From a checkpoint of a small transformer trained on Wikipedia.
Training: a variant of Muon for these matrices, 6865 steps.
MLP neurons of a small language model. Each row is named by its layer, matrix (gate and up: input weights) and neuron, and shows model dimensions 0-63. Each number is 128 + 24 x the weight over its row's rms, rounded and kept within 0 to 255. A neuron's up and down rows have the sign that makes its largest values positive.
After each neuron's rows, "fires in" lists the words (lower case) most often at its 100 highest values on Wikipedia text that the model never trained on.

L4.gate415 [146 158 158 117 122 141  94 154 120 123 136 164 146 140 171 126 115  89 132 153 103 102 136 171 111 134 138 149 130 115  73 123 109  97  90 120 139 151 110 151 151 118 122 108 142 125 126  87 132 151 128 105 144 154 136 175 136 139 165 115 107 165 132 142]
L4.up415 [162 133  99 143 117 101 151  99 104 120 136 133 103 136 155 108 128 142 149 121 101 122 101 142 113 129  83 137 119 134 105 154 149 127  83 103 130 124 131 150 150 143 163 105 110  52 136 113 142 145 107 109 151 118 138 167 133  95 182 119 121 168 146 112]
fires in: "as", "known", "like", "used", "such"

L12.gate279 [108 120  96 115 129  99 152 165  96 136 107 183 115 129 133  76 159 132 134 110 135 101 135 138 128 110  82 179 117 116 160 163 115 117 128 100  93 120 170 183 141 152 127 118 117 111 133 109 128 164 141 119  98 146 124 126 127 118  99 110  69  98 166  92]
L12.up279 [118 107 115 124 122 186 118 126 152 141 156 141 112 132 112 111 177 123 122 129 148  97 110 157 125 155  94 159  87 163 140 108 138 153 157  74 118 118 172 171 117 157 123 106  78 129 125 117 155 125  91 115 131  83 110 129 125 116 129 135 131 115 154 124]
fires in: "the", "they"

L9.gate450 [128 120 168 179 155 100 139 175 154 156 111 143 147 138 132  73 154 105 122 135 105 159 117 140  77 156 121 121 128 132  90 127 125 134 140 149 131 125 120 118 107 146 129 148 126 140 136 151 122 137 140 165 113  85 136 147 126 133 138 117 120 107 148 117]
L9.up450 [165 149 127  97 126 148 154 167 152 111 134 160 168 151 134 136 132 157 108 148 171 128  74  86  93  99 128 117 114 151 156 100 167 118  98 104 128 148 108 149 164 124 140 189  95  46 108 112 101 116 138 105  99 163  92  69  92 118 120 139 113 112 144 126]
fires in: "most", "one", "part", "parts"

L9.gate427 [149 176 164 117 128 113 143 163 159 114 135 133 111 155 148 177 137 110  86 148 115 146 158 160 105 164 152 119 171 159 149 167 109 150 148 138 167 146 163 123 154 124 122 116 144 154 147  82 156 122 166 146 143 117 151 167 119 155 161 111 106 132  92  95]
L9.up427 [118 152 137 190 134 129 152 144 144 164 105 166 149  93 166 149 107 104 147 197 135 133 139 151 124 100  89 151 109 148  69  99 115 112 151 127 140 136 113 104 108 142 147 110  89  98 125  95 105 134 108 127 147 154 157 129 167 136 176 116 121 137 116  98]
fires in: "such", "known", "well", "same"

L7.gate363 [133 146 136 120  97 113 108 130 124 106 118 151 100 123  87  86 126 136 127 123 130 148 133 123 149 171 155 126 164 135 128 170 163 136  72 137 113 109 116 133  67 172 126 194 138 109 104 147 106 125 116 111 139 128 147 124 136 130 131  89 121 150 131 178]
L7.up363 [ 94 116 101 159 140 136 137 148 124 152  86 126 153 131 120 157 127 129 126 146 136 111 115 128 158 109 144 120 152 109 115 128 144 153 114 125 115 113 120 139 153 116 151 160 130 155 119 163 140 101 119 114 131 124 144 126 107 150  79 166  69 112 113 173]
fires in: "would", "can", "did", "will", "does", "cannot"

L12.gate1028 [ 95 139 131 107 112 126 107 106 123 131 167 102  72 111  75 167 134 127 121 108 133 111 113 187 147 157 116 146 114 130 129 154 138 129 169 106 161 141 141 118 113 117 133 106 100 115 175 140 138 148 119  99 165  90 110 156 117 130 158 131 151 147 104 172]
L12.up1028 [157 164 144 130 136 104 130 161 101 131  87 105 137  94 124 138  83 156 119 121 138  84 129 130 162 120 110 155  87 144 112 162 130 105 153 125  92 105  96 110  94 117 146 116 117  98 154 145 159 113 131 100 125  68  82 107 131 116  96 155  92 149 146 150]
fires in: "the"

L8.gate662 [110 135 133 109 169  57  83 107 106 159 164  87 141 119 111 130  98  89 116  97 149 109 119 134  79 136 127 121 202 145 129 123 142 158 126 156 144 110  97 171 137 132 127 128 152  90 130 202 166 130 133 143 117 125 136 155 144 115 113  98 129 103 144  86]
L8.up662 [ 93 163 134 147 126 109 144 109 119 139  90 138  74 101 147 122 115 122 119 150  98 125 182 146 168 121 110 125 177 142 123  78 177 129 128 160 142 100 145 136  80 131 168 133 144 127 111 138 185 159 152 131  70 147 100 110 113  96 122  94 122  93 152 111]
fires in: "of", "often", "average", "median", "mean"

L9.gate643 [161 112 124 101 107 143 130 108 135 117  97 157 128 136 137 143 146  95 146 116 142 110 137 135 175 128 188 145 180 161 121 150 157 125 178  86  95 135 136  82 124 126 119 150 135 116 140 107 169 121 170  96 173  97 143 142 114 143 131  92 153 122  82 112]
L9.up643 [164 143 144 106  86 152  80  96 152 100 138 166 163 130 130 128 120 117 126 123 160 132 155 122 160 150 121 106 193 141 119 136 120 141 108 139 108 138 153 118 136 149 124 137 141 135 118  82 139 122 120 115 119 141 139 148 117 169 135  98 146 130 109 129]
fires in: "that", "which", "it", "film"

L5.gate105 [119  99  96 127 112 117 130 143 141 143 109 136 128 129  99 139 122 126 120 153 127  98 129 101 102 127  98  73 111  96 132 105  78 116 122 111 139 127 107 140 149 147  98 145 124  92 134 110 120 133 161 160 137 132 148 113 136 153 123  78 136 102 121 147]
L5.up105 [ 98 104 111  88 149 128  99 149 130 175 115 116 138 116 167 159 123 104 162 124 174 144 142  94 127 138 124  82 130 119 156 121 125 150 144 117 110 101 149 172 102 147 156 138 148 134 121 136 163 124 152 133 112 156 125 126 120 121 159 165 126 127 117 132]
fires in: "western", "northern", "united", "illinois", "southern", "eastern"

L9.gate657 [148 166 110 111 135 135 121 127  98 142 131 105 130 113 133 118 135 112 111 168 122 123 165 121 122 126 143 113 143 111 116 121 118 114 125 123 168 139 120 172 154 157  96 169 118 101 103 147 127 125  91 171 138 154 134 127  99 168 104 104 102 156  79 100]
L9.up657 [139 127 127 113 118 119 136 130 131 112 142 118 171 148 158 144 133 100 134 104 125 123 145 130 112 107 117 116 133 151 142 147 130 164 128 136 117 153  99 113 119 108 139 182 130 155 176  99 130 172 127 121 104 103 100 110 159 135 150 115 158 142 119 136]
fires in: "for", "of", "often", "from"

L3.gate344 [100 106  89 118 140 127 131 116  96 153 134 130 119 140 105 175 106 142 140 133 121 164 137 142 100 103 137 150 114 137 165 123 155 132 147 147 141 117 155 139 138  91  93 162 149 131 124 107  90 117 144 121 192 131 140 137 175 112 142 131 111 152 156 110]
L3.up344 [173 125  92 141  92 126 125 164 114 131 120 125 121 165 140 131 123 153 133 128 134 144 118 147  96 131 122 113 143 128 138 117 152 108 165 132  72  70 161 109 101 128 148 103 135  96 151 118 145 109 142 108 115 117 129 104 102 146 103  95 129 113 164 143]
fires in: "average", "agreement", "anniversary", "agreed"

L10.gate617 [140 149 114 104 104 164 112 114 112  89 141 125 168 133 136 179 160  96 141 133 128 111 127 173 153  74 103 159 109 112 128 104 120 167  98 163 131 134 106 149 124 161 120 102 116 145 144 120 118 111 144  75 107 113 136 130 129 127 129  60 142 177 146 144]
L10.up617 [ 99 111 120 117 109 123 135 135 105 147 131 140 173 127 109  78 154 125 169 102 165 158 146 148 126  86 114 113 157 147 164 116 114 148 122 127 126  93 145 142 142 115 114 168 108 109 129 134 163 117 114 133 178 116  82 141 134 161 135 148 150 140 152 122]
fires in: "he", "she", "to", "for", "it", "has"

L9.gate443 [133 128 156 122 161 134 121 109 180 112 149  95 162 133 137 176 134 116 144 101 157 131 144 112 127 149  64  80 107 144 149 177 137 142 110 107 109 140 134 137  78 162 156 146 160 122 108 128 156 106 143 119 130 124 140 124 105 163 115 142 155 160 145  95]
L9.up443 [194 141 130 131 102 144 162 116 114 153 127 121 102 112 116 102 126 159  72 124 126 106 172 122 120 115 104 117 130 135 113 136 115 126 104 126 124  90 140 166 101 155 142  86  70 142 131 131 109 120 123 129 124  98 111 134 140 110 155 110 143 175 123 186]
fires in: "with", "and", "according", "had"

L10.gate971 [111 136 125 127  90  85  85 147 128 121 107 114 116 101 126  90 120 182  97 127 115 119 138 160 113 108 168 156 136 126 144 118 101  91 103 149 131 110 124 103 110 140 143 137 136 137 130 165 154 166  91 117 199 135 118 167  91 111 131 101 124 169 117 105]
L10.up971 [122 108 156 102 127 142 113 167 124 107 150  85 123 141 108 108 143 119 134 112 100 166 108 113 110 136 160 166 122  86  98 137 156 155 158  86 108 155 152  93 126 115 139 108 143 138 133 134 151 124 103 119 103 144 128 114 104 135 150 152 138 126  96 100]
fires in: "was", "met"

L3.gate170 [162 100 124 165 161 109 113 111 101 137 127  94 126 146 164 105 115 118 161 118 124 136 114 180 111 113 102 142 109 149 124 116 113 135 155 129 113 105 113  84 152 114  93 126 161 131 164 135 135 168 125 120 112 131 119  70 136  95 103 101 144  77 131 128]
L3.up170 [156  96 121 159 137 116 158 119 116 143  83 149 128 104 121 141 128 177 105 109  95 121 110 156 150 147 149 109 135 129 133 147 127  99 136 124 119 128 173 104 128 133 106 139 137  78 124 158 115  94 159 121 123 107 158 143 196 143 168  83 114 115 117 119]
fires in: "such", "that", "previously", "political", "democratic", "other"

L12.gate492 [146 108 143 123 147 128  77 109 133 133 144 113 153 134  79 144 114  82 118 134 172 114 130 106 166 130 149 144 154 148  89 134 163 140 114 128 123 119 134  88 103 137 124 111 130 143 110 132 148 111 110  93 123 138 145 124 132 113 109 133 153 101 131 134]
L12.up492 [105 132 156 130 159 119 123 104 161 132  81 120  65 151 106 108  87  99 108  60 162 123 122 131 200 127 102 105 117  82 128 114 123 152 133 147 101 110 165 118 137 134 136 165 127 116 114 105  98 146 118 139 131 112 158 154 113  79 121 132  67 152 109 140]
fires in: "would", "it", "she", "can"

L10.gate598 [126 123 122 140 123 120  84 135 121 138  99 109  70 137 146 124 150 118 139 130 118 138 170 132 136 159 136 116 145 123 107 137 134 130 125 117 120 130  94 133 156 126 149 165  96 150 141 158 126 137 122 132 127 135 144 124 151 124 133 145 105 158 141 116]
L10.up598 [132 116 173 140 123  82 143 126 145 106 126 139  75 120 136 119 121 126 154 146  93 149 138 142 104  91 138 145 124 125 133 113 146 125 104 125 128 142 104 151 150 128 133 162  56 147 130  88 126 113 154 145 122 140 166 133 129  69 150 149 154 140 126 114]
fires in: "in"

L10.gate276 [159 166 111 163 135 145 112 110 145 124 119  54 137 127 123 149  84 128 149 132 149 130 134 148 175  96 104 147 173 123 106 174 165 138 151 183 139 126 105 126 110 141 123 113 131 123 108 120 157 143 122 123 166 139 128 143 153 121 158 151 145  92 143 116]
L10.up276 [136 185 124 153 150 118 121 141 127 169  99 103 105 134 121 130 183 156 124 152 115 121 151 155 166 103 100 155 117  89 116 142 107 145 138 120  81  94 125 155 141 134  88 118  91  84 113  97 126 118 131 129 136 148 133 158 114 158 102 137 150 105 100  98]
fires in: "of", "and", "his", "death", "to", "age"

L8.gate504 [183 120 154 172 116 118 124  99 112  86 129 151 122 116 142 115 137 105 116 111 133 141 164 136 118 109 106 135 134 116 146 149 110 109 110 129 149 123 134 122 130 153 168  94 104 123 102 125 107 139 137 149 118  98  96  95 171 118 101 100 129 116 155 127]
L8.up504 [123 111 151 152  86 169  93 161 121 111 103 146  86 127 119 125 163 110 125 101 100 118 107  94 110 135  91 105 154  95 154 138 146 128 109  90 147 165 145 132 124 172 112  88  99 163  93 136  89 163 137 112 144 110  93  94 147 132  59 166 165 103 162 111]
fires in: "by", "from", "to", "with"

L12.gate936 [169 170  83 165 117 113  99 110 153 120 138 134 113 148 112 107 164 142 106 145 129 139 166 155 118 161 104 132 110 141 155 148 164 112  92 107 137 122 140 154 118 132 117 102 128 127 113 142 132  90 159 112 126 127 123 123 137 120 141 129 100 118 133 144]
L12.up936 [139 216 101 164 136 127 166 100  98 131 147 104 136 111 133 137 143 119 116 158  90 144  74 145 108 138 130 178 134 122 129 157 122 141  85 170 107 145 146 109 149  84 149 120 120 137 158 138 140 210  93 124  82 163 121 140 129  91 123 135 156  80 148 113]
fires in: "was", "is", "were", "are"

L8.gate704 [ 98 129 149 121 146 187 138 152 122 123  96 130 103 130 105 112  91 124  48 146  59 115  75 158 109 128 111  72 117 116 128 177 179 152  98 143 123 118  87 152  91 151 132 167 137 150 175 142  88 151 113 136 175 118 126 147 119  90 122 106 107 152 151 128]
L8.up704 [118 107 123 104  90  88 126 153  70 162 117 106 140 101 127  94 126 168 127 145  96  98 115 142  97 105 124 120 106 115 118 158 111 137  91 139  97 126  97 146 106 137 165 122 128 109 130 114 158  82 116 138 136 141 136 124 112 182 126 114 141 171 140 148]
fires in: "were", "be", "been", "are", "often", "not"

L12.gate576 [124 100 145 116 146 121 178 116 143 108 158 152 113 150 167 123  96 103 152 178 114 139 115 124 113 108 151 140 123 136 160 102 146 138 114  80  99 105 111 125 122 177 120 129 110 140 120 158 164 141 117 135 160 156 128 108 145 182 160 125 122 165 139 156]
L12.up576 [ 79 129 121 149  97 124 133 104 129 131 139 167 153 171  93  88 113 108 139 152  96 151 131  65 152 123 100 134 119  76 137 121 135  97 129 123  75 107 142 120 115  98 190 111 140 132 119 112 100 100 127  91 150 115 160 115 140 122 137 150  88 125  99 110]
fires in: "was", "be", "also", "were"

L9.gate426 [ 99 108 120 120 138 121 124 125 132 116 162 112 149  91 107 168 114 102 121 160  90 136 150 106 130 115 123  95 184 175 186 113 118 126 141 138 125 160  82 101 157  97 116 137 115 124 153 106 149 106 146 131 112  89 157 120 111 158 129 118 167 138 133 159]
L9.up426 [115 161 122  73 113 116 121 160  95 151 115 115 142 134 143  93  69 106 109 114 123 145 173 175  90 155 116 118 174 151 140 139 109 137  98 131 122  96 143 141 109 106  93  97 160 136  87 157 139 124 101 124 129 134 117 166 120 185 124 136 136 119 149 153]
fires in: "film", "it", "series", "recording", "recorded"

L8.gate792 [125 149 114 105 153 138 137 150 161 118 135 135 108 145 162 150 153 110 104 142 105 133 138 130 113 116 118 140  86  90 185 136 116  95 126 124 104 125 123 128 172 147 173 135 164 165 143 143  98 142 115 140 134 112 146 120 114 120 118 137 177 139 140 135]
L8.up792 [111  82 125 141 136 105  81 151 138 113 154 111 134 120 122 127 107 103 109  98 129 178 116 126 123 107 115  66 103 149 143 159 135 172 100 109  91 110 112 120 119 142 135 121 124 134 109 160 144 137 131 137 155 153 120 140 112 102 160 133 130  96 116 101]
fires in: "was", "were", "became", "government", "court"

L7.gate763 [171 139 123 133 119 142 189 143 143 105 122 126 167 116  85 143 120 125 144 162  91 114 124 112 161  82 110 119 106 137 128 136 141 143 107 146 127 140 137 131 110 193 126 172 157 125 104 123 133 153 142 174 136 134 147 101 107  90 117 128 131 130 126 135]
L7.up763 [150 128 103 155 115 122 134  90  79 135 145 141 152  78 153 162 128 123 112 154 160 125  91 138 124 137 115 120 135 127 139 109 123 142 137 126 155 137 158 134 156 113 139 113 102 176 136 116 163  93  85  96 143 116 100 139 119 131 127 147 106 135 168 142]
fires in: "after", "to", "while", "agreement", "following", "despite"

L12.gate804 [ 97 180 136 131  97 141 141 140 166 166 125 119  81 110 129  99 161 114 104 143 100 114 106 133 161 135 112 179 133 114 173 113 146 136 127 130 134 137 148 122 138 119 147 163  99 107 100  84  99 116 127 144 140 104 105 141 114 166  86 104 134 137  91 112]
L12.up804 [157 141 151 121 142  95 145 149 155 196 140  88 148 143 135 125 116 132 147 114 135 131 126 141 106 139 100 126 127 132 118 142 123 112 146 142 116 150 190 135 104 136 100 144 125 165 162 110 148 127 121 136  82 117  91 122 138 132 131 154 172 156 129 104]
fires in: "the", "they", "its"

L8.gate653 [111 122 161 149 142  88 129 130 114 159 161 172 123 114 111 109 120 132 109 123 113 125 108 116 137  81 136 165 134 105 131 155 188 130 158 120 148 183 138 187 134 152 144 149 120 140 132 130 115 110 143  93 154 142 122 141 122 186 171 101 163 103 144 112]
L8.up653 [135 174  88 107 101 124 157 114 131 167 132 104 119 123 105 159 112 173 111 149 147 120 116 124 128 117 114 139 101 124 105 145 112 208 133 111 167 175 178 122 115 127 104 138 103 125 109 179 137  92 114  85 116 114 108  92 122  81 113 103  96 190 118  92]
fires in: "the"

L4.gate1020 [167  97 127 145 141 109 132 108 124 133 137 104 163 126 120 113 104 136 141 120 103  97 128 135 146 129  73 152 142 167  60 156 121 134 104 131 130 136 114 138 114 125 117 125 130 134 156  95 132 159 139 105 107 158 163 141 135 130 152 113 113 114 126 144]
L4.up1020 [184 127 124 117 143 155 147 134 164 170  94 135 171 135  80  98 103 146 112 125 165 151 169 109  83 115 100  94 137  95 143 136 115 127 147 131 127 167 125 135 171 123 117 171 142 150 143 120 122 107 109 146 106 166 166 136 126 145  99 142  92  84 116 137]
fires in: "not", "did", "would", "does"

L12.gate151 [141 143 109 215 147 120 121 127  91 157  99 131 102 109 136 146 158  91 108 106 120 119 164 134 154  97 175 141 138 125 131 110  87 104 158 156 124 142 165 152 144 113 165  88 184 152 116 122 147 114 132 115  91 104 121 135 125 110 113 123 124 146 122 120]
L12.up151 [123 107 135 109 131  94  81 136 118 109 117  97 109 143 157 167 126 157  70 116 120 130 127  89 114 109 151 103 143  94 123 150 141  82 138 125 131 168 144 146 123 113  90 117 145 146 130  99 110 130 125 130  83 136 118 119  81 115 147 114 132 123 124 184]
fires in: "with", "saw", "caused", "giving"

L8.gate998 [134 119 128  80 104 150 100 134 132  96 121 123  97 122 119  54 163 110  96 121  99 130 122 116 112 145 101 106 171 143 141 133 127  93 157 147 139 138  83 146 156  95 157 174 109 131 124 128 143  72 132 144 145 101 121 102 144 149 155 132 112  97 105 120]
L8.up998 [143 113 116 133  92  93 155 152 140 123 157 175 106 103 116 108  97  94  85 162 120 126 120 185 151  98 154 140 134 140 149 162 156 113 143 101 147 153 162 152 144 151  84 118 131 144  84 150 139 102 110 153 145 153 113 170  89 120 106 132 140  99 112  85]
fires in: "in", "two", "content", "twins"

L9.gate99 [127  87 124 127 117 146 111 116 132  99 132 116 178 137  71  72 128 161 178 140 142 142 144 108  93 140 111 153 108 113 160  80 157 172 117 120  60 126 129 101 141 159 122 126 145 127 156 136 125 125 124 102 157 140 111 130  89 110 108 148 121 137 102 120]
L9.up99 [ 90 161  78 135 141 112 131 134 151 118 113 108  88 134 150 125 119  91 155 147 106 156 123  88  96 109 118  97  85 134  82 122  96 127  84 100 125 114 153 164 129 115 152 108 133 172 126 113 123 186 153 162 142 123 144 114 135  66 160 174 143  83 118 171]
fires in: "was", "been", "being", "be"

L3.gate40 [178  84 105 157 120 101 144 135 160 112 108 153  95  93 112 118 143 180 107 125 159 143 117 116 148 121 156 169 102 122 134 144 137 129 124 112 156 113 159 102 145 130 116 115  87 139 162 146 128 126  89 139 106  83 142 138 134 120 116 129  88 127 111 142]
L3.up40 [ 98 117 141  85 122 123 138 123 111 130 100 107  85 164 137 145 155 115 159 130 135 120 178 116 143 143 164 127 100 157  97 143 116 152 120 109 106 122 114 134 112 119 125 159 130 150 149 173 154  97 123 130 110 160 122 110 121 149 157 151 145 154 127 108]
fires in: "southern", "northern", "western", "eastern", "southeastern", "ability"

L9.gate949 [148 158 164 148 148 117 100 124 113 149 153 132 141 102 123 141 179 175  97 158 110 161 176 115 109 113 105 129  61 124 136 137 160 172  88 145 101 112 118 128 118 130 147 113 131 108 138 138 149 110 137 128 136 126 163  79  95 162  90 140 125 133 154 127]
L9.up949 [ 82  88  98 156 109 112 119 104 117 133 148 116 117 111 152 112 135 141 142 137 130 112 112 138  73 153 114 132 163  99 135 152 164 117 126  97 143 174  99 170 171 149 125 104 153 128 137 141 108 107 117 141  93 151 121 160  99 105  93 109 125 112 106 135]
fires in: "and"

L4.gate338 [115 128 150 163 157 158 123 133 121 159 122 158 126 119 125 109  91 131 122 112 125  93  83 106 186 147 140 133 156  97 140 138 118 187 121 121 147 101 164 165 152 135 134 124 114 139 143 106 149 126 126 111 131 137 140 162 135 119 100 132 112 166 129 143]
L4.up338 [168 130 133 141 148 157 126 143 141  97 157 159 118 153 131 182  95 147  78 115 129 144 124 122 114 129 144 110 139 134  86 122  93 110 145 131 132 113 108 128 151 117 154 132 138  79 119  67 148 168 135 116 169 106 113 116 127 129 131 146 121 131 123 171]
fires in: "original", "previously", "completed", "site", "described", "thwaites"

L9.gate329 [143 119 174 133 144 159  95 103 128 122 158 109 109 155 111 139  74 143 169 131 181 127 157 117 156 141 107  79 153  83  95 140 127 111  76 111 141 170 117  90 102 156 122 143  91 132 142 146  95 151 137 164 136 173 145 108 144 139 144 149 140 149 136 114]
L9.up329 [129 177 138 117 143 161 144 146 108  89 100 108 111 130 137  94 163 115 129 159 174 158 106 132 101 121 148 100 137 112 133  95 116 122 162 153 125 109 114 146 131 106 167 141 124 125 152 147 100 160 161 126 175 124 130 131 100  89  96 121 115 122 117 152]
fires in: "from", "in"

L8.gate257 [131 149 171 139 119 112 141 136 169 118  95 133 157 140 111 171 154 120 130 111 145 124 122 114 132 144 100 136 109 153 122 135 138 113 140 117 103 171 114 146 130 108 104 131 170 104 113  90 141 141 135 136  95 151 139 124 129 137 110 106 126 106  59 159]
L8.up257 [138 171 124 162 161  95  98 175 150 146 118  88  77 120 158 117 134 124 119  96 102 145 102 153 129 141 124 135 128  60  78 107 135 114 127 121 162 130 176 109 125 144 135 148  96 142  94 151  64 121 120 141 109 133 128 169 119 111 138 128 157 105  99  99]
fires in: "in", "and", "at", "of"

L8.gate644 [164 121 124 140 125 119 137 107 143 136 137 116 124  92 121 110 153 104 155 153 137 118 148 127 102 106 147 174 133 106 111 113 141 117 153 136 163 117 130 136 149 130 138 149 121 127 107  93 133 109 149  95 138 150 108 133  87 128 142  88 129 115 128 109]
L8.up644 [143 135 138 122 121 108 160 117 106 116 133 136 128 143 126 129 175 129 112 152 135 136 121 143  80 164 128 159 149  59  92 135 152 140 152 155 122 136 134 145 162 163 137 152 114 112 160 111 126 135  79 137 136 116 138 102 137 138  96 105 136 163 148 110]
fires in: "from", "of", "taxa"

L10.gate973 [176 170 135 127 140 122 121 147 134 137 101  94 116 169 133 182 123 173 139 114 160 117 106  86 125 113 111 152 105 139  99 136 155 122 162  79 110  99  94 130  78  97 122 153 129  89 151 140 136 109 145  96 114  86 156 118 172 155 171 131 133 158 157 109]
L10.up973 [199 122 139 129 142 153 157 152 134 128  79 108 131 129 131 142 143 135  92 106 162 100 129 135 129 107 131 154 111 102  62 120 137 144  78 121 158 125 152 127 132 185 118 103  98  90 157 101 139 109 150 121  86 103 152 146 155 163 155 121 125 115 145 149]
fires in: "after", "according", "although", "while", "when", "with"

L12.gate36 [145 155 163 138 134 129 107 121 130 120 113 156 136 143 123 138 128 146 111 117 130 115  89 110 154 151 142 124 107 142 144 149 153 101 141 120 152 133 141 114 187 140 147 159 142 119 131  48 141 147 172 158 139 129 139  53 147 112 143 130 163 135 151 138]
L12.up36 [121  97 152 134 141 136 177 154 146 128 131 164 167 150 139 108 123 105 164 152 116 158 144 139 137 136 131 126 148 126 106 129 150 120 106 155  98 122 107 152 138 175 146 134  76 178 120  91 124 112 117 159 115 122 159 145 121  84 148 133 157 135 123 111]
fires in: "in", "as"

L10.gate968 [145 132 130 124 124 144 109 144 146  99  87  97 122 103 141 106 115 152 107 162 151 137 104 176 100 111  96 143 108 114 180 166 115 118 119 150  81 121 126 163  81 157 149 119 135 160 141 121 127  97 159 135 134 112 118 138 135 132 125 144 133 142 151 169]
L10.up968 [142 117 164 136 103  99 135 152 105 138 132 144 142 107 119 100 157 116 131 105 138 144 121 151 133  86 109  98 112 137 134 114 130 129 156  93 128 156 154 139 134 149 112 109 104 157  94 126 113 137 124  91  92 101 145  92 183  90 126 106  98 132  91 158]
fires in: "is", "was", "be"

L4.gate956 [143 107 155 159 154 112 171 162 138 177 136 119 104 118 141 131  94 102 107 149 130 128 117 196 130 108 121 153  82 129 120  89 102 125 147 102 138 106 159 162 167  86 121 116 120 129 105 122 143 117 153  95 120 150 123 119 131  97 171 137 126 110  92 124]
L4.up956 [153 124 181 137 165 181 100 136  99 154 139 146  97 110 132 121 125 109 138  99 155 115 125  91 141 173 133 166 142 129 122 137 117  97 126 121 103 134 139 121  98 150 120  98 134 145 152  78 170 109 109  93 154  96 108 100  92 154 127 147 126 118 102 137]
fires in: "with", "wire", "civil", "wife", "further", "giving"

L10.gate1030 [131 143 154 119  99 120 159 132 131 111 108 105 156 111 143  83 125 125 116 115 129 153 157 162 142 120  55 165  92 139 129 146 101 169 146 148 119  79 110 127 118 140 121 101 160 136 120 145 117 110 113 153 135 139 137  84 134 134  97  84 148  89 173 123]
L10.up1030 [ 93 127 149  77  70  99 116 102 107  87  93 137 150 111 155 110 117 119 102 120 149 125 137 126 100 154 109 129 137 167 126 146 139 130 113  99 126  88 153  93 129 126 172  96 140 104 157 112  93 119 101 104 147 105  97 120 133 115 110 130 137 133 157 172]
fires in: "with", "within", "without"

L3.gate124 [144 117 143 148 136 136 120 142 125 134 135 128 147 115 154 106 115 111 139 130 160 163  88 190 132 128 128 143 132 116 141  80 179 158 150 116 101 136 163 110  86 153 135 141 115 130  91 115  73 205 116 135 139 148 151  92 109  70 185 131 143 117 134 113]
L3.up124 [ 99 129 108 148 151 121 151 105 122 115 119 145 136 148  97 173 131 165 150  78 143 119 194 137 179  91 143 117 146 134  93 125 158 110 112 152 104 128 141 115 147 145 126 123 146  86 161 106 127 105 136 169 101 123 142 132 141 110 112  84 185  59 130 100]
fires in: "original", "other", "good", "later", "early", "previously"

L9.gate813 [129 165 113  93 100 119 114 161 182 152  83 145 120 115  83 106 135 174 134 127 143 136  78 139 139 129 131 146 128 123 165  74 142 118  78 103 108 124  95 107 108 116 138 120 124 137 110 147  92 148 110 119 137 118 176 104 152 124 124 125 108  69 125 120]
L9.up813 [156 136 126  96 110 118 118 126 158 170 142 132 129 128 132 144 131 114 125 155 174 157  83 142 121 154  83 176 130 141 177 136  82 117 130 137 133 130  89  85 101 161 128 151 149 137 177 145 139 126 114 113 132 146 138 123  93 116 101 138 107 122 131  74]
fires in: "are", "were", "is", "was", "composer", "be"

L10.gate502 [139 152 124 152 167 162 152 141 123  79 155 118 151 130 131 168 147 130 127 114 129 143 129 125  89  92 119 114 106 114 170  90 120  93 134 121 137 112 132 142 122 156  95 136 151  96 135 113 117 106 142 140 125 134 115 154 109 177 164  93 140  96 132 131]
L10.up502 [152 155 124 145 140 103 154 118 139  97 151 119 130 111 154 114 137  77 103 140 143 134 122 135  70 113 126 118 112 116 146 127 153 113 129 159  75 105 116 110 104 123 111 152 161 151 136 155 133 112 129 150 130  93 126 137  78 134  98 132 150 122 164 120]
fires in: "a", "average"